python train.py --n_layer=16 --d_model=160 --n_head=2 --n_kv_head=1 --head_dim=64 --d_mlp=448 --vocab_size=2583 --activation="swiglu" --norm="rmsnorm" --norm_place="pre" --norm_eps=1e-05 --positions="rope" --rope_base=1000000.0 --rope_fraction=1.0 --qk_norm=true --attn_scale=0.125 --bias="none" --tie_embeddings=false --parallel_block=false --init="trunc" --init_std_qkv=0.0244 --init_std_o=0.0272 --init_std_up=0.0244 --init_std_down=0.0 --optimizer="muon_variant" --lr=0.0115 --lr_mult_o=3.0 --beta1=0.9 --lr_head=0.00754 --warmup_steps=0 --schedule="wsd" --decay_fraction=0.596 --decay_shape="linear" --final_lr_fraction=0.0 --batch_tokens=16384 --seq_len=256 --doc_mask=false --z_loss=1e-05 --train_tokens=137200000 --steps=8375 --dataset="wikipedia_en"
MLP neurons of a small language model. Each row is named by its layer, matrix (down: output weights) and neuron, and shows model dimensions 32-159. Each number is 50 + 10 x the weight over its row's rms, rounded and kept within 0 to 99. A neuron's up and down rows have the sign that makes its largest values positive.
After each neuron's rows, "fires before" lists the tokens most often just after its 100 highest values on Wikipedia text that the model never trained on.

L10.down78:62 61 58 28 59 54 51 55 47 54 31 53 36 45 68 43 51 74 47 57 39 49 50 58 62 49 57 50 60 50 43 41 40 51 37 53 55 66 35 26 32 55 54 37 50 53 47 51 51 49 58 51 59 46 51 27 65 49 68 52 58 53 56 61 72 47 34 49 74 52 38 52 43 52 48 64 41 64 56 51 59 29 62 68 58 38 60 44 66 37 58 60 52 60 30 47 35 57 55 50 43 47 58 46 46 56 49 49 44 46 70 61 52 46 43 49 45 45 47 24 46 57 54 75 60 53 46 42
fires before: "i", "a", "o", "u", "ats", "am"

L12.down18:50 50 51 63 46 52 39 36 41 52 47 47 70 59 46 47 47 54 50 54 55 41 56 00 43 44 42 51 52 62 49 52 56 57 43 49 40 50 53 61 46 44 45 36 53 60 43 67 58 54 46 50 45 51 44 36 56 47 50 50 64 49 59 44 56 68 48 50 49 61 50 51 42 33 52 60 54 59 54 52 60 56 32 47 48 60 19 38 30 59 32 45 57 60 63 53 28 42 56 59 53 38 43 65 51 53 56 61 48 56 54 54 57 47 35 50 56 53 48 60 60 47 59 67 54 58 54 28
fires before: ",", ".", " in", " and", ".\n\n", " of"

L6.down121:27 48 62 41 34 38 34 43 41 53 58 57 26 47 57 36 29 49 53 53 55 57 42 39 52 56 51 38 45 68 71 52 34 59 40 28 37 53 37 42 58 55 55 52 57 29 49 44 42 60 32 51 40 36 45 65 45 46 42 36 60 48 50 57 52 53 64 47 72 42 55 59 54 49 49 64 52 71 56 33 47 68 52 45 45 54 49 55 49 50 33 57 52 65 37 54 45 58 54 42 55 43 51 51 53 51 61 45 49 60 30 61 77 52 61 61 50 51 51 64 57 40 40 47 39 54 50 49
fires before: ":", " |", "):", "ity"

L13.down306:33 58 30 49 54 50 45 62 59 54 45 54 29 41 60 59 55 55 42 52 52 59 57 66 51 48 45 61 71 48 55 47 61 42 41 58 66 44 70 36 52 53 38 64 32 34 55 48 45 45 65 45 53 58 45 51 54 39 63 53 27 50 53 44 44 40 51 41 60 42 43 50 65 53 41 48 45 46 55 57 55 63 59 69 59 36 69 37 52 61 48 55 55 63 51 39 50 35 66 44 44 28 43 66 54 63 60 55 38 62 48 61 47 48 60 76 54 50 38 31 61 54 45 41 49 53 50 49
fires before: "or", "ing", "ors", "ig", "ions", "s"

L10.down356:33 35 67 66 43 46 51 51 42 50 49 64 64 60 50 35 54 47 50 50 59 57 41 25 43 43 47 55 52 45 40 52 54 56 61 51 53 50 61 54 43 41 54 39 61 48 49 67 64 25 30 56 44 78 54 71 47 47 60 59 69 43 75 54 57 59 60 62 56 36 65 50 46 58 47 65 38 44 54 60 56 44 55 58 46 45 53 55 54 50 40 36 63 38 47 40 55 57 41 52 49 44 57 54 42 56 58 48 36 48 47 48 61 60 41 68 38 54 47 60 54 55 45 50 57 57 51 50
fires before: " (", " |", " –", ";", " /"

L8.down297:47 44 52 46 66 60 48 64 53 43 65 50 38 46 55 61 49 59 50 50 52 38 48 63 47 65 47 45 74 42 55 56 71 49 34 53 50 46 66 51 55 63 40 56 55 38 51 36 66 46 71 34 56 61 48 44 72 45 44 41 49 45 44 31 54 33 47 41 42 59 53 58 48 52 54 49 55 43 48 48 52 74 51 54 47 58 34 32 59 44 48 46 29 46 49 38 65 48 49 61 57 51 63 33 48 51 53 58 47 45 54 65 59 46 44 61 42 64 48 29 53 57 61 53 34 52 60 48
fires before: "ion", "ions", "ing", "ely", "ed"

L12.down196:39 65 53 39 53 31 55 51 45 67 38 47 43 56 60 51 36 54 36 41 41 33 36 47 62 48 53 52 37 61 39 48 41 44 53 47 39 56 41 41 39 38 37 67 46 54 46 41 33 49 46 37 55 39 60 40 57 41 38 54 44 41 56 59 53 45 66 55 58 44 54 70 57 57 58 51 64 45 47 48 70 46 55 48 26 54 54 51 56 55 42 38 37 56 50 65 58 53 65 39 51 75 52 61 45 42 66 35 51 75 41 51 63 38 76 57 42 56 37 46 47 50 54 64 49 47 54 58
fires before: "|", " |", "|---|\n", "|---|---|---|---", "|---|---|\n", "|\n"

L4.down135:52 40 46 46 53 44 42 70 54 61 48 48 57 45 39 59 68 43 54 44 48 53 50 00 41 43 45 49 53 47 47 49 57 68 36 53 56 49 49 49 46 52 67 48 49 47 32 48 48 55 45 60 58 54 63 59 48 31 68 61 49 40 53 48 57 52 38 51 50 52 65 59 50 70 30 50 46 37 64 39 61 60 41 61 51 54 59 46 63 49 24 53 53 41 52 47 55 43 51 30 45 62 47 58 40 61 53 43 52 57 38 49 46 52 57 55 48 43 58 52 48 54 57 48 37 57 68 58
fires before: " (", " |", " |\n", " /", " and"

L9.down199:55 45 32 61 54 40 66 57 33 49 45 33 64 64 58 70 37 55 45 38 51 40 44 62 46 48 51 59 51 39 52 35 51 26 49 42 73 52 62 44 28 59 46 35 55 46 37 47 57 59 53 57 60 42 46 54 53 31 58 53 48 58 57 50 60 63 56 47 46 40 40 50 55 61 51 41 64 47 51 28 72 34 36 49 51 48 57 63 46 65 60 48 58 58 64 45 53 37 49 60 62 61 47 43 52 73 49 54 57 47 46 48 47 43 34 59 47 48 44 58 44 45 47 53 42 59 57 41
fires before: " the", " them", " ", " his"

L4.down269:59 54 52 53 44 44 52 63 48 39 52 61 56 46 56 39 48 45 63 52 67 33 49 52 51 53 70 60 37 54 70 52 61 47 45 46 66 51 52 61 43 35 63 51 67 60 33 49 45 41 41 55 56 47 60 44 59 49 34 40 43 55 65 38 63 44 50 51 62 24 42 63 48 31 62 56 40 44 36 48 60 60 45 63 60 53 66 63 62 26 47 33 48 48 50 37 35 56 42 59 74 65 40 51 52 33 52 51 47 48 44 55 65 51 44 37 42 45 34 59 55 54 39 56 43 49 51 53
fires before: " |", ";", "od", "are", " ("

L12.down75:52 54 60 38 46 52 50 59 50 76 42 54 61 42 41 33 36 53 43 66 47 47 56 58 48 46 50 46 56 49 53 31 65 43 47 50 49 46 53 36 53 60 37 56 48 43 53 50 42 67 59 46 44 44 40 69 48 46 57 58 43 63 61 57 42 38 52 46 44 51 58 53 43 56 67 50 56 69 62 60 35 52 60 36 46 64 29 50 57 45 51 49 49 65 47 41 50 35 49 56 44 44 64 61 44 72 49 63 50 47 48 29 49 54 50 59 69 58 68 44 41 55 72 56 56 48 31 45
fires before: "ary", "ar"

L8.down46:42 56 46 60 62 56 70 49 46 64 45 38 70 44 48 47 46 51 43 41 40 60 49 45 52 44 40 72 40 46 47 66 64 67 28 45 47 51 62 61 60 49 35 33 55 34 40 52 45 51 50 51 44 61 50 45 60 53 24 37 44 41 64 52 46 62 53 46 43 38 40 55 49 47 55 52 68 47 79 52 51 54 55 69 35 46 51 48 55 51 43 48 53 70 51 48 58 52 34 48 60 42 54 67 40 52 60 45 54 60 60 43 72 39 46 73 74 42 60 53 51 43 56 50 49 50 44 50
fires before: " to", " by", " in", ",", "ly"

L11.down246:38 43 57 54 65 55 75 58 48 53 51 25 35 39 58 50 55 58 62 56 43 56 55 21 46 62 69 57 47 42 45 61 69 35 35 58 58 62 40 57 37 51 41 41 43 47 62 54 54 54 37 46 58 50 40 35 38 40 36 41 31 74 39 49 53 51 54 58 50 48 42 41 45 42 33 39 47 53 58 39 53 66 49 39 60 43 53 55 59 50 56 53 35 43 34 58 62 46 51 55 43 40 57 27 49 47 35 22 46 51 42 36 38 51 62 58 57 62 40 40 51 52 51 52 67 54 59 44
fires before: " (", "or", "s", "its", " |"

L8.down177:49 54 66 60 55 49 44 44 35 47 57 52 53 37 57 44 57 52 31 55 59 45 56 38 50 50 50 61 47 56 51 40 54 45 46 60 48 60 53 64 35 41 49 47 39 64 62 64 57 45 69 60 41 62 74 46 48 41 57 65 41 52 42 57 43 54 65 53 53 43 57 52 42 57 41 48 30 38 53 48 49 59 40 56 46 59 34 55 53 77 47 41 52 42 55 39 44 64 42 42 53 59 35 58 42 51 48 50 50 58 48 49 67 36 51 44 66 42 46 57 80 62 62 56 47 41 64 58
fires before: " ", " –", "er", " |"

L9.down108:52 66 52 37 41 58 57 57 58 59 65 46 59 45 57 51 82 47 44 66 50 51 55 76 62 67 57 55 43 62 55 31 43 52 49 58 45 51 45 53 42 42 36 66 43 37 62 54 72 51 47 30 53 40 74 49 45 53 49 58 32 60 45 45 55 44 44 53 55 43 29 60 54 54 54 61 36 57 57 76 38 33 53 46 51 45 35 50 58 67 37 42 64 57 47 54 38 41 43 43 47 58 33 50 52 55 45 35 49 47 55 47 57 56 61 53 41 60 35 52 37 61 52 41 43 49 56 42
fires before: " a", " the", " well", " an", " it"

L13.down145:46 53 42 60 30 54 47 48 51 51 55 45 31 45 49 46 36 37 73 52 71 47 61 58 45 64 50 55 56 39 57 61 34 46 56 53 45 57 29 41 43 56 60 44 63 48 34 47 46 46 48 51 55 35 63 53 31 37 43 45 50 60 44 53 44 53 30 57 67 56 47 32 59 34 51 53 41 31 53 44 25 52 54 59 51 41 57 39 48 46 51 46 59 60 59 53 43 49 25 31 38 54 27 44 52 56 63 50 59 36 58 40 53 37 51 46 35 46 43 40 53 21 51 51 32 70 37 40
fires before: ":", "D", "q", "ST", " |"

L12.down47:57 48 35 55 48 45 43 47 53 47 65 42 44 46 39 71 45 84 51 39 46 48 61 40 59 57 55 50 36 53 59 57 34 43 37 49 54 48 35 54 66 49 51 41 48 63 44 45 55 41 53 58 63 56 54 49 64 44 52 61 46 46 59 44 46 56 56 45 52 41 34 40 63 46 38 48 56 33 37 67 44 44 52 49 56 41 49 54 41 48 23 49 57 30 55 57 42 56 62 55 31 48 59 73 42 64 61 51 44 51 58 42 37 48 56 37 45 43 44 46 54 45 69 63 53 50 38 47
fires before: "ed", "s", "ing", "ices", "ers", "th"

L13.down205:52 47 39 59 57 48 46 60 69 54 62 38 59 39 53 61 40 52 58 55 58 64 52 18 60 45 51 56 25 49 61 65 41 41 55 52 54 63 46 45 55 47 62 44 47 39 62 58 32 28 55 60 59 54 59 55 55 53 56 48 47 65 38 55 50 52 70 40 46 61 56 40 38 58 31 40 50 51 47 50 60 70 50 48 55 40 50 46 56 43 67 52 53 40 47 61 38 38 36 56 58 52 37 29 55 41 57 45 55 49 48 72 51 43 43 71 41 43 45 59 43 33 48 31 44 61 51 84
fires before: "2", "6", "8", "7", "0"

L12.down295:38 49 50 63 52 46 61 32 67 43 29 42 45 57 61 39 56 50 45 52 47 57 59 37 43 74 67 55 52 38 42 53 67 31 44 65 46 51 65 45 62 49 39 56 67 36 47 62 47 56 49 36 44 78 55 47 55 55 70 55 51 47 54 47 58 59 51 32 61 58 42 46 57 42 69 45 62 47 50 58 65 38 54 49 59 51 49 48 50 53 54 65 42 35 49 52 49 48 52 55 56 35 50 47 55 61 71 50 52 56 29 34 55 40 34 54 60 55 43 44 60 71 68 48 57 48 27 44
fires before: "is", "ing", "ances", "ings", "als", "s"

L8.down67:33 44 53 54 65 50 53 49 56 54 49 60 71 57 36 43 51 45 34 48 46 41 52 09 45 58 62 73 47 49 60 46 46 37 39 39 48 47 56 64 52 53 40 37 59 52 39 68 51 34 58 45 42 54 50 45 55 57 31 31 32 48 58 47 54 53 53 36 52 48 45 63 43 54 43 41 75 50 59 60 62 65 45 60 33 58 32 52 55 54 35 56 68 50 47 39 66 45 44 52 42 44 43 49 45 57 50 40 57 57 63 53 44 52 48 64 57 55 46 48 54 46 67 54 52 50 50 44
fires before: ",", " in", " and", ".", " of", " to"

L13.down371:53 56 54 52 52 58 67 58 55 52 44 43 53 61 50 59 53 63 40 29 59 49 46 52 51 64 59 49 46 41 59 54 40 51 56 50 67 51 37 33 41 58 61 47 38 38 61 65 49 57 37 64 44 45 56 63 57 49 28 50 39 45 54 44 59 60 51 48 56 43 37 41 59 13 52 40 46 37 54 58 67 48 49 58 38 48 52 56 38 47 33 45 58 24 58 44 42 51 46 39 45 52 34 59 45 67 52 44 71 49 51 59 41 51 69 58 52 52 59 45 49 57 44 66 54 60 40 41
fires before: "ed", "s", "es", " to", "red", " the"

L6.down168:54 42 48 72 52 71 20 54 57 50 47 55 69 49 62 48 50 32 49 51 56 42 36 71 51 50 48 44 45 58 52 52 64 42 55 58 40 48 45 41 50 44 71 42 37 38 48 46 43 70 51 52 61 44 68 44 40 31 26 37 52 41 59 36 51 60 51 41 61 55 52 25 48 44 44 40 52 45 45 71 59 61 48 47 66 36 46 38 58 53 49 56 49 52 55 37 46 34 61 40 61 34 55 54 53 45 34 48 46 51 41 41 53 42 38 59 41 36 70 45 62 63 54 66 53 50 39 47
fires before: "ing", "er", "ed", "s", "e"

L9.down350:58 42 58 80 56 36 31 65 48 46 37 54 69 48 52 29 38 49 58 42 46 31 53 39 50 55 48 31 44 56 44 49 63 33 43 47 54 59 52 37 48 39 45 63 34 54 46 55 54 56 43 48 47 56 66 61 46 55 57 43 68 40 54 48 46 53 40 59 55 55 52 56 47 54 55 43 48 40 65 47 37 58 61 48 55 45 65 23 58 41 56 57 57 55 57 34 65 50 43 47 57 34 49 49 81 56 38 65 43 42 42 54 38 48 39 46 38 52 66 50 53 55 59 51 59 65 60 59
fires before: " ", " —"

L4.down259:57 27 38 45 38 44 35 46 48 46 51 44 55 47 41 57 53 55 54 44 40 57 42 41 53 67 43 52 50 43 45 61 47 50 36 58 47 31 50 48 50 52 34 49 48 44 39 68 17 54 21 43 44 54 34 52 52 52 49 70 31 40 48 56 54 65 71 60 50 55 48 45 54 45 30 37 55 35 46 59 64 50 66 53 57 53 35 51 42 49 31 49 32 52 51 53 38 41 37 51 64 53 48 64 50 64 50 40 61 54 45 54 50 53 50 64 49 48 46 50 36 43 41 40 49 50 28 62
fires before: " |\n", " |", " of"

L5.down138:66 63 53 53 47 36 41 74 40 44 51 50 36 64 51 56 58 50 55 51 47 46 69 36 52 39 47 59 60 47 53 50 42 54 49 53 63 60 48 47 44 53 38 39 46 56 51 55 36 36 53 34 50 60 50 57 47 46 55 45 46 51 67 55 62 40 58 63 35 48 70 56 76 59 67 55 32 33 52 64 43 67 56 67 39 65 40 47 56 37 52 49 57 63 62 72 43 54 47 60 52 58 53 54 48 60 70 46 57 39 40 48 37 51 65 64 33 52 58 53 59 55 46 59 48 66 41 66
fires before: "ut", "an", "os", "lex", "let", "osed"

L12.down39:38 55 43 49 52 44 44 55 68 50 66 38 65 59 51 50 37 48 52 42 53 47 43 61 42 56 40 67 45 59 40 39 39 57 47 42 47 68 39 56 75 40 67 53 55 50 44 53 67 41 61 53 44 55 54 47 53 52 42 33 31 37 51 45 57 57 66 57 43 57 50 45 48 51 44 43 55 46 56 57 30 60 40 23 47 55 39 46 33 59 42 54 56 48 46 61 42 49 48 37 33 39 44 41 41 63 44 41 57 51 71 52 53 46 48 38 54 65 39 62 54 41 52 52 53 44 32 41
fires before: ":", " |", "s", "land"

L12.down230:56 46 61 68 60 51 53 38 58 57 27 42 51 62 42 62 46 42 53 37 39 58 65 65 53 52 33 46 62 60 50 35 50 50 39 51 58 42 49 45 47 30 36 54 63 49 39 57 44 51 58 40 61 60 55 45 50 34 39 46 58 70 27 36 45 56 52 64 57 65 43 54 66 65 55 46 39 52 47 58 36 42 66 55 48 45 50 53 44 54 46 49 46 48 59 52 53 41 51 70 49 52 54 39 53 67 59 51 69 48 48 41 50 60 50 42 44 48 60 63 41 50 51 50 58 38 77 50
fires before: " |", ",", " ", "),", "\n", " –"

L4.down352:50 58 49 42 56 50 49 60 43 61 59 47 47 62 46 40 51 60 51 50 61 18 53 46 50 71 61 43 51 60 56 65 63 57 31 35 48 53 60 54 48 66 54 48 53 22 33 71 39 57 59 46 72 55 43 56 52 50 27 49 52 37 50 61 37 64 52 49 48 49 48 56 58 47 55 65 47 53 53 44 49 58 53 53 54 52 52 49 56 39 49 60 35 51 38 52 55 36 56 51 40 52 68 57 43 36 48 50 52 33 28 50 52 47 58 39 67 57 52 58 54 48 54 64 53 45 44 48
fires before: ".", " |", " (", ":", ",", "%"

L12.down84:42 62 71 77 52 57 59 47 58 50 30 42 49 52 46 53 39 42 54 44 48 40 43 33 51 36 45 47 70 48 53 48 64 40 63 51 63 47 40 51 45 62 42 44 60 48 49 55 49 47 50 26 30 28 56 64 51 44 49 69 27 41 52 62 33 61 41 44 49 55 54 53 57 47 36 49 68 40 38 54 35 47 46 45 56 52 45 33 60 41 59 28 45 54 64 48 40 45 42 46 53 44 56 55 67 38 39 48 58 36 46 48 58 42 40 66 37 42 57 42 28 50 45 48 55 69 55 39
fires before: "ing", "ations", "es", "ed", "i", "7"

L8.down118:48 57 46 57 54 55 50 65 59 63 60 43 50 63 63 55 45 37 64 61 40 41 54 64 60 50 37 57 49 62 42 41 52 37 53 39 49 47 33 58 55 57 59 57 38 27 58 51 42 58 32 20 44 49 41 54 61 32 59 38 55 60 65 38 57 44 32 35 58 44 54 51 69 51 60 56 54 46 49 54 45 49 49 59 53 42 38 61 51 47 62 47 59 66 56 49 64 39 53 60 49 60 44 43 49 56 35 49 62 42 62 57 49 34 43 58 47 49 19 49 67 46 65 50 58 38 60 53
fires before: " the", " them", " his", " its"

L13.down334:58 54 51 66 62 43 45 45 56 40 34 42 40 47 40 28 69 37 64 53 55 65 59 37 54 49 60 51 50 40 50 56 40 41 61 45 39 46 33 44 56 53 48 64 55 56 51 39 57 61 52 49 45 48 39 45 57 45 58 45 56 54 73 28 62 47 80 48 50 56 52 62 61 59 55 53 37 54 63 52 58 57 67 39 56 73 26 55 56 38 54 46 42 52 56 41 41 47 42 49 42 55 63 74 60 46 27 53 46 55 50 51 47 68 42 50 35 68 53 48 54 47 54 56 48 62 56 47
fires before: "==\n", "==\n\n", "ar", ":", " |", "s"

L13.down345:59 45 43 47 41 55 53 41 49 56 52 32 47 58 63 75 58 64 38 60 39 55 48 38 49 40 57 40 54 52 40 58 46 30 65 48 50 52 52 47 42 62 50 50 40 44 56 49 58 53 49 43 42 52 51 55 51 42 58 39 52 59 68 43 47 60 57 42 36 55 53 47 46 60 40 48 35 38 47 61 55 68 55 40 53 53 65 33 52 82 45 63 36 39 71 63 59 59 35 52 44 50 51 49 40 48 55 62 48 74 51 59 47 41 58 35 57 47 51 49 65 42 58 34 47 54 40 42
fires before: "ed", "ing", "ent"

L11.down251:58 61 32 49 49 28 36 66 53 57 53 42 48 56 53 49 47 50 52 42 43 59 56 44 55 35 36 38 35 45 46 51 52 57 53 51 36 43 44 41 24 37 60 49 54 64 57 68 47 54 44 32 61 44 53 48 48 26 58 62 56 53 41 69 39 51 51 52 64 46 53 60 42 57 52 57 49 40 58 39 54 47 63 59 37 42 31 44 61 30 47 47 40 42 29 33 31 50 48 51 45 47 37 45 31 56 52 57 56 49 40 63 34 46 60 59 43 61 34 43 47 49 64 41 47 68 35 41
fires before: "–", "s", " season", " S", ";", " B"

L12.down128:46 61 62 40 49 33 29 50 38 42 51 41 46 59 49 49 55 56 35 54 43 55 61 38 49 44 53 54 52 46 43 51 28 30 51 56 61 64 38 50 50 61 54 63 65 44 55 69 52 55 63 32 35 39 61 49 56 46 37 45 64 68 54 73 34 51 40 49 51 57 71 44 54 46 48 40 66 42 47 43 59 49 33 75 42 36 41 39 61 43 59 49 53 43 48 38 51 34 60 58 41 69 46 50 44 55 36 49 56 32 64 50 44 48 49 69 53 61 36 38 42 48 59 52 56 61 50 51
fires before: ")", "–", ").", "s", ")\n", ":"

L5.down299:56 57 36 47 50 47 65 57 36 61 45 52 55 65 47 51 53 61 50 53 48 45 65 44 41 43 31 65 64 41 54 53 60 58 34 45 41 51 51 50 45 55 31 46 58 36 67 47 45 59 50 52 55 51 65 67 56 47 54 47 59 48 59 40 45 62 35 42 53 41 63 33 40 44 36 58 48 30 53 57 74 56 34 47 64 51 54 37 53 50 50 54 28 61 65 50 46 54 44 25 51 46 38 56 60 58 24 69 33 40 37 57 54 41 56 72 41 57 37 57 54 46 46 47 49 32 61 56
fires before: " ", "ed", "ement", " of", " ("

L4.down77:46 54 45 58 58 57 45 72 51 54 56 37 54 32 52 57 62 51 49 49 51 42 34 17 54 43 44 61 47 50 49 47 65 64 32 60 66 49 45 66 56 61 32 43 59 63 64 58 55 63 43 53 68 57 46 43 54 47 45 48 45 57 75 31 67 56 56 49 44 48 50 38 49 57 45 58 57 47 49 47 57 73 57 37 40 57 56 48 45 47 48 41 31 41 63 64 68 55 45 45 55 29 54 38 51 54 56 60 76 62 51 60 63 47 41 55 43 36 53 50 18 44 63 55 48 57 43 56
fires before: "4", "1", "0", "2", "3", "5"

L8.down272:36 44 47 45 55 69 43 55 60 36 48 59 53 33 36 56 37 51 51 52 61 45 45 46 50 49 54 57 38 39 51 68 62 39 62 42 42 62 63 49 52 48 61 36 70 57 49 52 46 37 37 57 46 60 62 49 34 38 45 44 55 34 32 69 33 43 46 60 63 59 51 53 56 50 56 54 41 54 74 59 45 45 48 55 48 63 59 44 70 40 51 47 34 42 45 59 51 67 58 63 61 54 48 41 58 42 54 54 58 37 35 43 37 44 47 53 51 65 52 53 43 46 51 57 38 27 63 45
fires before: " ", "al", "ical", "d", "ts"

L12.down340:54 57 57 33 54 53 47 55 70 56 51 24 62 37 39 67 39 52 48 60 37 51 41 41 69 52 41 32 42 48 49 43 55 54 31 41 61 49 41 60 56 48 36 61 47 42 47 55 34 64 37 52 49 57 39 55 62 48 58 51 44 70 44 66 61 65 53 62 40 60 52 63 47 45 56 55 42 61 52 63 50 59 47 49 58 59 57 47 48 41 51 51 60 56 58 29 38 45 41 37 52 61 47 41 54 65 64 39 48 57 35 41 49 59 54 47 56 27 48 42 56 53 56 37 29 57 40 42
fires before: ":", " |", "N", " |\n"

L13.down109:45 53 43 35 30 41 53 51 48 49 58 62 42 51 44 34 41 35 42 59 47 53 49 60 49 39 42 51 69 57 43 34 48 53 53 22 57 44 63 54 60 45 66 43 62 45 58 58 43 58 51 30 53 54 55 39 53 55 50 66 48 51 57 58 40 71 47 47 61 56 47 44 58 43 52 47 61 31 51 54 31 64 43 43 48 69 46 51 53 48 59 43 55 51 43 37 65 59 37 45 53 49 62 30 46 53 47 41 47 58 60 39 65 43 49 37 62 46 62 45 42 46 40 57 51 57 47 44
fires before: "ies", ":", "ood", "ily", "ouse", "c"

L9.down425:51 60 44 31 42 45 47 39 44 59 52 50 45 51 67 58 59 45 73 58 47 58 43 39 42 63 47 53 43 65 40 56 57 65 75 39 48 64 51 52 49 67 49 44 65 56 37 48 47 59 48 52 57 67 59 31 58 42 52 51 46 66 38 48 39 40 47 48 41 63 59 47 50 50 48 51 48 42 55 38 45 53 73 70 56 55 59 60 40 53 52 45 45 51 53 52 48 60 41 62 49 52 53 59 35 26 35 45 62 72 54 46 62 50 48 57 74 47 53 32 58 55 43 58 70 45 58 32
fires before: "et", "s", " |", "n", "ear", "ing"

L8.down390:37 54 35 52 32 35 44 60 55 54 59 44 48 58 44 69 34 52 53 42 49 56 77 65 46 51 40 43 58 59 51 36 61 56 59 33 57 59 45 47 39 60 44 45 53 32 65 54 33 46 65 56 52 54 49 50 69 36 20 43 51 56 48 48 41 39 43 54 33 50 38 40 46 67 38 34 51 35 55 60 43 57 54 22 57 60 45 39 51 33 53 52 50 53 56 53 41 41 41 43 51 35 53 57 60 57 29 48 54 66 47 36 52 36 27 50 59 41 44 42 46 61 33 54 67 51 48 57
fires before: ")", "el", "ed", "s", "ing", "ement"

L11.down224:63 50 50 45 44 72 50 51 35 28 49 57 39 48 61 38 54 44 41 49 49 36 44 74 42 48 62 58 31 45 54 36 40 47 43 54 41 52 50 40 56 44 36 40 46 69 30 44 38 51 42 42 68 52 42 36 42 49 56 41 51 52 37 49 52 64 56 54 44 38 56 67 62 47 40 64 44 66 52 63 50 36 41 42 46 52 64 52 39 51 68 58 45 51 50 67 37 38 49 56 73 52 40 37 62 55 40 43 75 57 28 44 39 62 50 42 56 55 62 46 39 44 53 65 48 45 63 57
fires before: " ", " |", " /"

L9.down358:30 47 38 59 46 51 58 47 46 57 40 44 65 45 44 56 65 58 21 57 47 52 64 37 58 62 58 38 19 52 62 41 60 44 46 63 53 49 42 56 31 57 50 52 45 42 43 62 39 65 41 51 66 43 63 52 45 62 21 53 41 40 36 53 38 68 51 47 45 41 50 51 42 46 43 56 72 50 57 53 59 47 42 38 40 52 44 45 55 53 43 58 51 49 42 51 60 50 64 55 41 53 52 40 45 64 65 55 37 54 57 55 63 50 57 64 49 41 49 30 50 75 50 33 51 42 42 68
fires before: " to", " by", " for", " in", " as"

L8.down114:34 56 53 41 57 44 46 47 39 46 55 67 41 49 48 50 58 42 46 50 71 58 38 78 37 58 56 56 66 50 48 46 28 32 48 46 51 49 47 51 47 37 36 50 53 38 46 53 56 59 61 43 49 39 41 40 40 42 49 58 61 66 57 54 68 65 52 65 55 50 51 49 64 46 50 52 52 45 46 39 36 15 75 70 51 54 58 56 38 48 42 45 45 45 61 37 57 61 54 39 54 56 60 42 34 38 58 51 54 61 57 41 38 44 35 33 43 34 43 56 44 48 60 50 34 47 59 38
fires before: "ies", "ce", "or", "ct", "ion", "c"

L11.down44:41 37 51 28 56 58 46 45 48 33 56 67 80 51 48 64 54 48 45 38 41 26 49 50 45 50 64 51 60 44 53 35 37 44 42 52 52 52 53 43 42 45 51 48 46 42 45 53 53 61 51 47 47 46 59 53 63 50 53 68 36 36 47 69 55 49 33 42 63 50 40 53 60 38 40 46 44 55 60 45 55 35 52 57 70 48 50 52 47 44 36 42 59 36 56 54 57 64 46 48 58 54 42 49 45 50 50 56 33 49 65 44 53 38 60 36 52 68 55 53 37 63 39 56 41 20 39 35
fires before: " a", " the", " well", " an", "k", " it"

L13.down254:65 58 38 57 48 53 52 61 44 59 62 44 46 40 65 44 50 70 52 34 42 54 53 36 44 44 61 45 41 36 43 53 46 56 40 50 35 41 49 39 56 40 39 64 46 51 30 52 49 69 52 40 68 67 58 73 38 62 43 54 52 64 60 38 58 43 56 39 47 56 41 73 53 34 52 44 62 36 50 57 54 58 48 45 48 47 56 32 46 44 43 58 39 52 56 50 63 44 45 48 72 44 43 68 54 45 58 44 40 42 60 47 45 51 45 38 44 58 55 71 43 69 60 38 54 40 65 52
fires before: " ", " the"

L6.down154:51 69 46 34 48 61 56 57 60 57 65 61 56 61 45 52 42 52 34 38 43 59 49 52 54 37 60 46 32 46 63 28 61 51 49 40 46 62 52 54 48 62 51 56 48 65 49 33 30 42 54 43 50 47 57 63 23 46 49 55 54 48 47 35 51 58 39 52 61 50 58 35 52 44 64 55 63 50 45 47 62 48 32 46 54 44 67 59 53 42 52 56 57 61 30 59 50 53 64 63 53 50 47 43 55 50 58 51 40 57 46 43 60 52 40 49 55 47 52 30 55 47 70 37 59 58 55 61
fires before: ":", ".", " |", "(s", "\n", " of"